config.yaml
num_hidden_layers: 23
hidden_size: 192
num_attention_heads: 3
num_key_value_heads: 3
head_dim: 64
intermediate_size: 768
vocab_size: 8192
hidden_act: "tanh_gelu"
norm: "layernorm"
norm_place: "pre"
norm_eps: 1e-05
positions: "learned"
qk_norm: false
attn_scale: 0.125
bias: "all"
tie_word_embeddings: true
parallel_block: false
init: "normal"
init_std_qkv: 0.0236
init_std_o: 0.00348
init_std_up: 0.0236
init_std_down: 0.00348
optimizer: "adamw"
learning_rate: 0.00251
beta1: 0.95
beta2: 0.98
weight_decay: 0.13
lr_head: 0.0074
max_grad_norm: 2.0
warmup_steps: 383
schedule: "cos"
final_lr_fraction: 0.0
batch_tokens: 131072
max_seq_len: 256
doc_mask: true
train_tokens: 728700000
max_steps: 5560
dataset: "wikipedia_en"
MLP neurons of a small language model. Each row is named by its layer, matrix (up: input weights) and neuron, and shows model dimensions 0-191. Each number is 500 + 25 x the weight over its row's rms, rounded and kept within 0 to 999. Numbers have three digits each.
Before each neuron's rows, "fires after" lists the tokens most often just before its 100 highest values on Wikipedia text that the model never trained on.

fires after: ",", "\n ", "\n", " 2014", "\n\n"
L16.up255:484476490491516468493517479494495499522521507491521535506491520484461491471496464476479479525514482526501497516509480516537473499507528461472526519552515482476511458470508502525514521485523551538487468479480473517489508485528509484512543487506556515483512552448478474491490499530422477483484513486497500531492537515519523487493486503549517536490504478514495517490505473517497521492517499525454442525495489498527531544513529525482510502528458503496533539528542531496480497476534450522497499438478516500490502502537410491490509487498484505485461508470510508527506529555513516487

fires after: "\n\n"
L10.up104:483495515538497458497518528534442482490492494524478487467534469554515456459487449490511481478487489500525526513529462526505470549479450542474512533541491516511484474517498458531535480532512508487512467495518526487497501465525492526525490505513488507485472495467540511500492496501521492514487534459521489509491546504511515497534489479475528508528491463513516498526429474465485507508548478526462543506514485494504469468555485528495529514518489522455535498528503514498516541495487525494478504506490516476499509520523471545484528454453499482539484510499514463498510546536509506496

fires after: " the", " (", "s", " a", " acc", " its"
L12.up384:489510499515496468540523503485474490514542492471447470484500491491527481513507454492494482481498500481496510512477482491503493505485464523480524513467513490515537516518563520459489572525495539452520489506531517510523501498535555495509473493472503480521511483490476473499499514486496494430505526529512479536496498514503546515498532522493519494504503511545473549519494496508469483472475455497492506556516450492505467468482511555494511508528493488483491493504513574545519495480512471494532499448528468442495527480511532467455481540490471492494493512526495502467508534525483516470

fires after: "=", ".", "S"
L4.up349:449510521500475505516479506490475474490536494506446511490524492455514504586479476507510519470537518481495477555489475526493502498476490502483478433510513515500510525454524494475524530491501505489530495473509471510478537504539517556572480507469512531500544534481482415507520495508479515495489524489482480511490513521523534497504514509518521495518499475534477515528489490524484509477484525526495481507515522502485525467524506558494512513504479502489515519424501478486507502451521521491457514523465495459525451495528519479463503525496477496519485493512517511486468492512494454495

fires after: " of", " the", " World", " his", "s"
L7.up460:541504503523509513477514502498455521511486533542459502481470446492538553494501474510491509515470496501471475495473493526500486489470519488450524520472507501488497499551529505539520559451522485498554476506465523511469497514559516475508571478512546520481505497484503513480502498492476473514531494504522492483476485516521538513525524518493484487506452512545506488527512529535483479515484455504522487517540489470471494475504491502518453537483516484476510463476483526498512524475485523517495490508545486468499518492516466449441487530483507523492496432494535491488487531530505504482

fires after: "=", "\n\n", "6"
L12.up561:485561539503491540546533517549496474478482487522458513483463492486483528522501509491488458508502490536540513504491485508511487509512533515481493493513519509515509504530504471523483441493527528506522461472492488493454470490567517454505539493487525528492513540476466477466493483500524526500513544485521482484495517503514526491515503494501531517500458468516476515512534472464506499495520471499480505511499476505482459522517459488477472509517478522484506492471499554516501509498528489499515542509513557472509497448523482498420533536420481518502504515544483518486463499530482490488

fires after: "."
L13.up282:458506497516505521493490496536515516501544488489492489490512519454496491556469512492534515531542502498506527478489500507471505468489455517474483419516507533481492499537526503499501525509512520497538427461525458515505508498533486482527491525469500510498516494478480501530521484533461519512514492472507493489463517515486507518500522511500545478520509500495536495517448498512506496491490518460549463551488506488484513467481447511569484554530500508502519542447480485491531519498558491474466489504497473488495499519458512517533438492493491523488495480491524521507461478517522468526

fires after: " for", " of", " to", " in", " with", " the"
L14.up658:481490511524562517562531477508408482527478492476496502524530513507492466475484519497499522499496495562542531494508477491483452533518517499460519552493503489488505510550492487523502517484514469504482534475506514513493526468519490511505525494499491523510483509501510497503523527486464468446484521467508517523493526459500505514486503517546489486519471533535499526474527464509480509522519452454511483495526508477534494459527507533496469511520483518513522509494514518518523499521497469495445531500507561442485525510523473479481497439463466498510472485510481495521497551516504511481

fires after: ",", "\n", " (", " In", ")", ";"
L7.up557:534496498552507455492482522554452533503507485461469487504542493522512485491475507436496493491485502482553564519528490509509491484451454521477489495517496535499504476501505470501489498506497529497510493487552479493531531497515486512494466507462499487465495482482535516489495473497480464510526522478482466534488519509535498485522538513500516480538492494530462484509437476527460486478543505509454481483485466503510498498556490502460477545526503528481502482537509513496557544484521488446500522516511540502512462493518491467524521509494509468502504514469530511469509528534535471488

fires after: " St", "S", " S", "s", " K"
L13.up605:480511501530478506503481501509527516521482524476475472476522526496515495482477545491515492488526497481550499517479495547521495517467541512454487452516501547529523510516486483507518469521479502495518497484541507501499512511483496534518488487523501493514531477488461439551518489481507524513470513549486505570492487537551532492481498506470513461538519457493529543533500538548446477476502476531527489502484527503502500462547470503482448497502505532508524487492503497464525511496523504496425475506495459467543496509525519491495493437500489482520493490498496488472469489531512471477

fires after: " the"
L14.up466:481490518520491524519490479495483495488458507495495547464502500491551462526429504476505509482496453521517529534524482473478522534510477513491543487473514474506491515559514498524500537495540505467490529508495493474496523541493521559480505518532529509523506498494466470494493493463488527496473468463524440518481521564478500533513558514499511484476470482471520493494492477492531491498541446465493491517496492484520465511510463484483486507498505501502517493521473558534526515538479485473497512508486504539524530483449476458474500523444496478496473488507500461532479535497522512481

fires after: " in", " of", " a", " the", " at"
L13.up316:496519513515504502523523469509437476501528494493506499490497458499505502477493441507485479515514488507517522525500469543519421512472492491467493507511529507509498473505499479549489465528537535481463473465534454581486487474526533515538514478532508508478515490506463514519516498504515530489520515517524470471487498481493511472556531480484487515542501479525502506489524456526478465452540475491520516509545489494510484463536498496538495484479484515479498493501522557482483525516499484511487512492507545476510510519468516530437523454497502496485483471521514527517489551541479508475

fires after: ",", " 978", " 18", " in", " ("
L7.up515:511519497505568515487472525501525485483525476505468461507534498522485496468487448517489505496504504494496530513524502511552486523482477518504479510536484531512550513490505472503478497523532479477508477484530475475501517507518446534506525516461535514504464472497510511530469513479564484507530540468436450479489535488519508508555525524498496464526473488536476505500497519483416476463464521509476439508507504505468526479536533488476494489506505478492481472485494517505531503498536476432479500524511504526523463500507479516493507511486496521524506516523493495477519497507515443475